Weights of a small GPT-style language model, trained from scratch on English Wikipedia.
Architecture: LayerNorm before each block, tied embeddings.
MLP neurons of a small language model. Each row is named by its layer, matrix (up: input weights) and neuron, and shows model dimensions 0-127. Each number is 128 + 32 x the weight over its row's rms, rounded and kept within 0 to 255.
Before each neuron's rows, "fires on" lists the tokens most often at its 100 highest values on Wikipedia text that the model never trained on. A number after a token or word is its count.

fires on: "al" 26, "ure" 10, "y" 10, "er" 5, "ation" 4, "re" 4
L10.up256 [125  89 135  93  92 154 141 119 125 127 104 121  97 107 138 102 156 141 156  72  83  79 112  94 167 151  48  55 104  99 196 175  89 133 154 139 139 169 113 145 123  92 204 145 158 219 102 163 108  72  98 108 160 117 109 179 112 121 112 106  70  83 120 124  97 112 102  75 161 140 125 146 143  78 148 125  83 147 135  72 144 188 135  69  92 176 129  62 143 159  89 138  82 126 121 148 161 142 117 164 178  94 120 126  50 156 160 111 190 122  82  98 118 100 100 110 122 108 170  92  83 162 118  83 133 122 102 164]

fires on: "te" 26, "ta" 11, "vent" 6, "ci" 5, "e" 4, "ent" 4
L13.up1080 [ 81 133 153  75 156 180 174 147 157 138 113 147 183 140 165  90 126  73  91 120 144 152 109 117 201 142  97  77 166 131 118 170 130 126 185 108 133 109 171 164 157 126 183 160  55 161 124  94 113 153 159 104 162 173 124 102 115  83  94 136 145 154 143 183 147  89 124 153 144  71  60 144 109 142 166 169  93 163 118 110 198 115 130 142 162 112 183 138  85  98 187  49 120 145 157  93 158 199 136 120 148  99 130  98 125 104  84 124 132  77 116 115  95 123 106 160 158 199 141 116 110 144  94 110 159 116 114 127]

fires on: "===" 54, "==" 25, " ==" 10, "====" 6
L13.up366 [163 139 102  92 146 156 145 123 161 138 151 200  84 190 145 144 109 122 153 150 188  95 116  75  91 100 137 129 136 135  68 129 163 110 129 109 158 108 138 125  87 113 104 145 111 178  74 128 104  79 114 151 125 122 206  72 136 118 128 129 112 134 131 107 134  40 133 149 155 118  71 130 115 107  89 155 118 190 132 133  78 114 118 142 154  94 123  94  95  59  92  90 119 112 125 134 178 132 145 165 127 135 188 103 148 109 105 157 152 142 176 103 201 183  80 131  81 117 135 120 160  79 146 122 158 126 103 127]

fires on: " as" 26, "s" 11, "on" 9, " was" 8, "ne" 4, "est" 4
L21.up1065 [169 149 142 137 135 152 145  91 154 107 149 166 160 188 167 142 130  76 133  97 129  65 179 151 149 110  80 174 146  75 133 146  93  61 146 106 128 114 102 143 101 162  93 103  94 141  97 124 116 109  79  99 164 113 163 107 112 194  98 146 121 147 157 184 165 101 133  92 120 103  83 104 172 117 181 182 114 142 142 153 118 158 179 107  74 104 118 216 137  92 130  95 144 116  93  95 174 104 145 108 154 103 141 115  20 240 141 195 111 127 126  86 167 137 111 163 161 178 154  80 114 128 141 139 167 110 149 105]

fires on: " San" 22, "on" 10, "ton" 9, "art" 8, "ad" 7, "am" 7
L13.up430 [ 98 122 117 127 108 158 152 157 146 166  85 169 108 116 136 101  97  86 163  94 144  68 125  69 112 127 116  90 129 138 142 136 149 138 160  77 113 114 157 169 123 157  93  93 100 120  96 119 182 126 180 121 150 151 106 157  97 130 109 110  50 119 138 149 131 135 102 101 108 114 133 201  86 104 108 177 112 107 191 105 159 136 145 182 119 150  84 155 112 144 147 127 118 201  60 116 118 104 116  71 117 127 104  63 152 103 107 117 160 111 165 152 113 115 156  59 173 146 103 111 100 185 127 153 125 126 104 207]

fires on: "s" 23, "al" 19, "el" 6, " Wal" 6
L18.up245 [136 102 154  92 128 162  98 110 127 120 126 141 121 120 117 176 155 105 148 123 177 166 137 125 163 102 163  99 133 154 129 116 103 141 182  82 123 102  93 165 167 137 101 130 116 189  70 125 157  96 162 141 134 173 119 125 108 182  79 125 156 104 168 161 180 148 155 136 103 131  78 101 101  75 110 110 132 175 107 162 101 179  74 112 126 124 116 120  66  66 123 120 151 149 122 101 113 164  92 174 184  79 105 125  79 117 133 134  96  94 179 137  94 132  93 130 103 100 169 125 120 135 142 147 140 116 103 113]

fires on: "ri" 46, "al" 14, "el" 7, "ho" 7, "y" 5, "f" 4
L13.up700 [ 83  77 188 153  99 137 153 137 160 131 199 139 185 157 193 134 172 144 108 127  90 121 119  84 158 145 128 117 156  67 127 130 139 202 135 137 162 131  66 131  76 120 139 151  85 219 125 200 130 106 121 101 188 144 173 169 143 133  98  72 107 123 161  80 120 129 120  88  66 124  87 108 149  72  83 159 162 149 137 112 139 146 117 111 114 164  95  63 122 152 117  95 104  97 198  84 130 155 121 120 139 135 156 135  77 151 145  92 142 115 111 143 146 153 154 132 116  93 172  53 142 212 107  99 164 213 141 185]

fires on: "s" 31, " to" 10, " in" 9, "mp" 7, " out" 5, "ad" 4
L18.up1127 [160 164  87 144 203 110 123  96 179 117 110  81 158 105 113 143 114  82 165 119 160 133 188 160 137 112  98 159 123 108 131  83 144  67 156  61 141 141 235  98 150  97  90 113 146 130 118 126  75 132 180 112 136 111 232 109 177 154  56 112 127 111 137 151 151 117  99 128  83 143  98 174 107 121 137 107  50 159 122  98  96 176 121 114 140 153 130 114  94 102 179 152 145  91  93 151  99  92 156  90 146 117 116 145 171 134 127 131 143 105 211 151 167  74 121 154 138 103 152 130 169 143 161 133 152 127 165 111]

fires on: " as" 61
L21.up277 [128  79 130 104 146 105 100 125 158 141  79 183 138 182 109 149 137  95 136  98 122  67 125 207 166 169 130  90 149 108 123 129 156 100 131  90 101 154 104 169 165 146  96 169  89 114  62  89 142 115 185  70 124 122 194 152 114 148 137 162 111 166 158  99 163 114 103 140 129  87 192 142 145 165 144 142 115 155 122 135 169 157 150 101 118  97 169 196  72  76 118  99 142  95 187 123 101 147 152 176 131 131 131  69  81 168 119 123  90 139  40 143  99 133  75  93 153 117 139 101 141 145 131  59 126 151 164 143]

fires on: " st" 52, "ri" 10, "end" 5, "mit" 4, "cell" 4
L10.up797 [114 137 195  91 123  87  86 121  70  99 111 110 114 172 159 120 176 141  62 147 116 129 134 106 173 134  97 155 171  88  93 142 148 124 120 130 119 125  88 135 107 110 136 128 146 150 143 116 148  81 107 173 137 158  83 114 140 149 122 118 108  58 131  95  92 109  90 156 170 131  80 144 133 178 136 124 166 198 147 111 127 156 102 130 111  88 152 139 149 104 213 103 168 150 122 114 136 133  78 137 149 167 160  98 103 127 136 102 120 116 133 133 150 203 159 135 107 183 114  85 131 122 121 195 173 111 171  89]

fires on: "\n" 55, "===" 11, "==" 9, " ==" 6, " trans" 5
L13.up902 [178 133 195 119 105 118 140 134 143 119 126 110 140 205 123 136 108  96 153 131 133 116 150 129 141  98 136 133 140 128 134 120 152 100 129 142 113 112 153  85  79 168 115 139 120 150 101 110 122 140 130 152 127 106 151 153 116 149 145 119 137 124 134 146 174  94  64  90  90 118 111 134  91 110 126 186 139 151 161 121 182 133 149 179 173 123  66  81 111  50 142  72 123 103 151 127  70  96 104 126 116 110 154  86  88 136 119 173 156 125 228 102  88 173 101  98  79 114 123 104 142  58 149  82 113 110 119 105]

fires on: "al" 23, "an" 12, "a" 7, " a" 7, "ven" 6, " |" 5
L18.up440 [ 96 109 133  99 181 134 184 187 164 141 162 197 127 153  78 172  69  73 157 100 136 102 144  83 144 122 130 102 131 132 146 147 157 125 148 117 159 113 145 130 133 203 118 131  98 117 140 179 120 199 124 121 178 108 127 157 112  90 149 110 164 134 162 147 165 180 142 111 101 124 147 136  87 121 104 152 124 122 132  64 212 147 170  86 172 168 167  93 100  99 136 100  98  93 104 103 145 170 106 156 105 138 203 142 125 122  86 111 106 124 115 112 105  99 152 121 172  81 159 108 142 156 125  79 178 114 113 119]

fires on: "un" 25, "a" 14, "ar" 12, "at" 7, "i" 4
L10.up144 [118  92 170 118 128 155 194 104  95 159 158 152 107 186 122 143 108 129 122 136 156 113 161  85 163 168  71 135 121 131 138 158 111 108 149  94 119 141 153 180 154 116 132  89  79 141 115  41 114  27 185 176 138  76 121 104 131 141 150  82 112 121 140 140 170  49 174  89 142 124  90  70 159  97 141 158 139 104 119 126 107 111 161 133 120 155 125 142 100 131 107 125 116  68 135 166 107  76  93  76 145  55 122 180  95 133 100 126  84  72 145 132 128 167 133 110 110 124 168 150  68 109 170 109  91 111 130 143]

fires on: " under" 13, "ut" 11, "F" 9, "ot" 6, "ent" 6, "ta" 5
L10.up273 [144  67 101  74 165 155 134 128 108 120 137 161 153 130  91 129 150  72  91 118 147 146 120 131 186 171 145 145 155 122 120 150 115 118 142  84  79 131 163 133 131  72 209 128 151 134  98  92 115  90 117 112 182 144 212 126 120  96 169 125 170 128  89 131  91 136 144 154 118  77 130 131 136 140 177 107 137 164 105 131 149 140 103 154  91 137 150 120  96  99 150 107 121  79 172 119 169 136  56 135 198  98 148  94  82 145  94 141 139 153  93 135 113 131 149 150 107 119 128  84 123 156 129  76 159 117 131 191]

fires on: "s" 59, "e" 27, " to" 12
L21.up441 [144 128 115  40 134 188 138 154 163 122  92 120 111 136 142  86  73 135 193 103 160 164 138 169 135  98  75 121 160  31 141 137 131 105 162 132 125 150 179  91  90 133  68 105 122 146 138 164 137  84 165 171 135 102 175 142 110 123  82  75 145  84 129 177 131 111 135 122 115 107 125 145 180  78 168 161 108 103 143  80  97 160 134 104 147 189 149 172 133  73 120  97 130  99 149 110 144  83 140 109 166 140 137 149 140 151 120  65 153  73 151 134 158 133  97 145 169 125 160  84 134 142 152 111 106  84 118 109]

fires on: "cell" 16, "ri" 12, "al" 9, "tic" 7, " return" 7
L11.up1113 [140 164 122 132 147 134  91 144 153 109 138 168 139 138  89 100 209  77  94  83 101 148 171 172 156 106 129 138 167 103  87 189 113 137 130 163  60  94 129 168 121  90 162 110 112 129 151 129 153 114 117 145 211 136 115 137 151 148 164 118  98 166 129 112 124 160 119 111 111 107  75 147 113 130 145 173 143 181 133 130 134 149  93 128 153 119 135 136  67 110 201 157 161 140 157  91 129  86 118  94  92  85 129 152 112 156  70  79  76 129 143  84  81 177 109  66  78 154  65 102 136  96 109 157 153 116 177 139]

fires on: "N" 23, "ent" 10, "er" 8, "F" 6, "ung" 5, "in" 5
L11.up1179 [178 139 149 132 163 164 118 123 125 118 120 197 144 119 103  85 135 107 178 160 111  96 173 104 157  93 162 126 124 110 102 193 125 123 186  88  79 140 120 133  77 163 136 133 118 104 142 127  77 110 145 198 110  80 151 125  88 148  68  93 178 128 131 118 163 135 169 121 114  80  86 117 181 118 105 119 134 138 137 122 170 168 102 166 160 115 116 192 104 109 103 148 123  97 136 147 189 139 129  56 166 127 129 112 134 104 102 122 119 129 125 152 113 157 124 126 123 150 104 120 109  95 157 103 113 108 105 172]

fires on: "s" 42, "al" 20, "u" 17, "us" 4
L19.up1240 [135 169 107  86  95 171 115 124 164 140 170 144 151  90 108 177 134  66 152  90 158 173 163 163 156 105  91 149 175 126  99 180  90 102 136 125 110 111  58 162 132  96  95 121 160 172 133 116 133 118 157 129 122 105 132 148 116 113  61 114 115  95 154 135 162  57 100  90 202 182 123  83 129  91 130 116 126 175 164 121  83 188 103 144 129 109 163 112  66  82 156  80 135 121  60  73 109  96 143 156 157 168 161  93  98 125 118 110  74 111 125 145 111 156 121 146  93  50 120 110 109 135 153  50 177 174 176 191]

fires on: "al" 14, " among" 12, " are" 12, "a" 9, " of" 9, "val" 7
L10.up4 [128 124 116  72 101 147 125 153 137 168 135 136 137 132 123 133 142  92 118  77 131 134  96 103 158 144  78 122 160 136 133 148 122 103  83 131 113 147 125 130  98 124 159  73 103 160 139 172 139 153 196 105 144 174 153 140 154  88 124 116  46 128 107 143 184  72 137 106 101 152 109 177  99 108  87 171  59 137 106  82 179 116 183 108 132 167 115  92  58  76 135 126 117 100 121 103 118 131 114 159 191 117 182  99 102 172 172  97 163 156 145 154 145 118 160 121 176 158 175 106 117 144 168 116 134  86 180 137]

fires on: "'" 23, " of" 16, "s" 14, "la" 9, "re" 9, "f" 9
L13.up1192 [107  80 129 115 139  99 134 107 163 125 172 112 160 173 152 163 145 117  88 152 105 152 213 118 117 166 157 123 161 138 106 150 116 130 150 128 130  81 148 138 174 120  89 120  74 162 127 174 141  95  70 144 112  31 152 192  84  77 122  88 118 138 116 164 142 110 161 122  81  82 135 134 137 139 170 149 128 101 118 113 139 110  73 124  68  93 159 101  64 126 121 153 134  59 146 146 180 124 141 161  91  77 181  63 123 181  98 161 148  50 131 122 127 126 105  82 123 136 126 154 117 155 151 142 122 127 191 112]

fires on: "a" 25, "gu" 10, "u" 6, "ai" 5, "au" 4, "i" 4
L21.up600 [ 97  96 109 109 168 103 140 155  88 122 143 175 101 160 148 114 117 115  41 121  96 119 153 114 117 120 104 154 151 140 136 114 156 134 105 132  85 150 161 158 188 115 141  96 119 118  97  63 145  36 117 168 131 113 144  87 133 132 117 124  98  71 112 125 116  94 181  97 186  93  89 152 154  57 154 115  60 160 172 178 164 166 176 167 108 193 128 108 157 138 173  94 131  64 173 157  96  66 110 111 147 127 136 130 120 149 105 153  99 131 172 130 138 175 137  87 116 117 190  54 113 157 135  62 121  78 137  94]

fires on: "g" 14, "a" 14, "at" 10, "r" 7, "al" 5, "tic" 5
L11.up122 [116 114 138 116 120 156 130 146 119 158 149 202  90 132 112 171 172 158  85  85 146 132 114 118 161 119 132 136 182 112 168 161 135 180 135 109  53  43 181 164 121  97  99  86  53 139  98 126  91  79 183 125 167  65 127 121 146 146 169  85 137 142 152 130 203  74 166 109 129 100 136 114 128  95 143 144  50 135 130 106 117  98  98 131 120 132  70 102 125 150 117  92  77 120 137 141 167 124  95 141 106 121 166 126 128 176  84 120 136 106 133 117 175 151 118  78  84  77 124  77 121 129 132 108 157 118  94 183]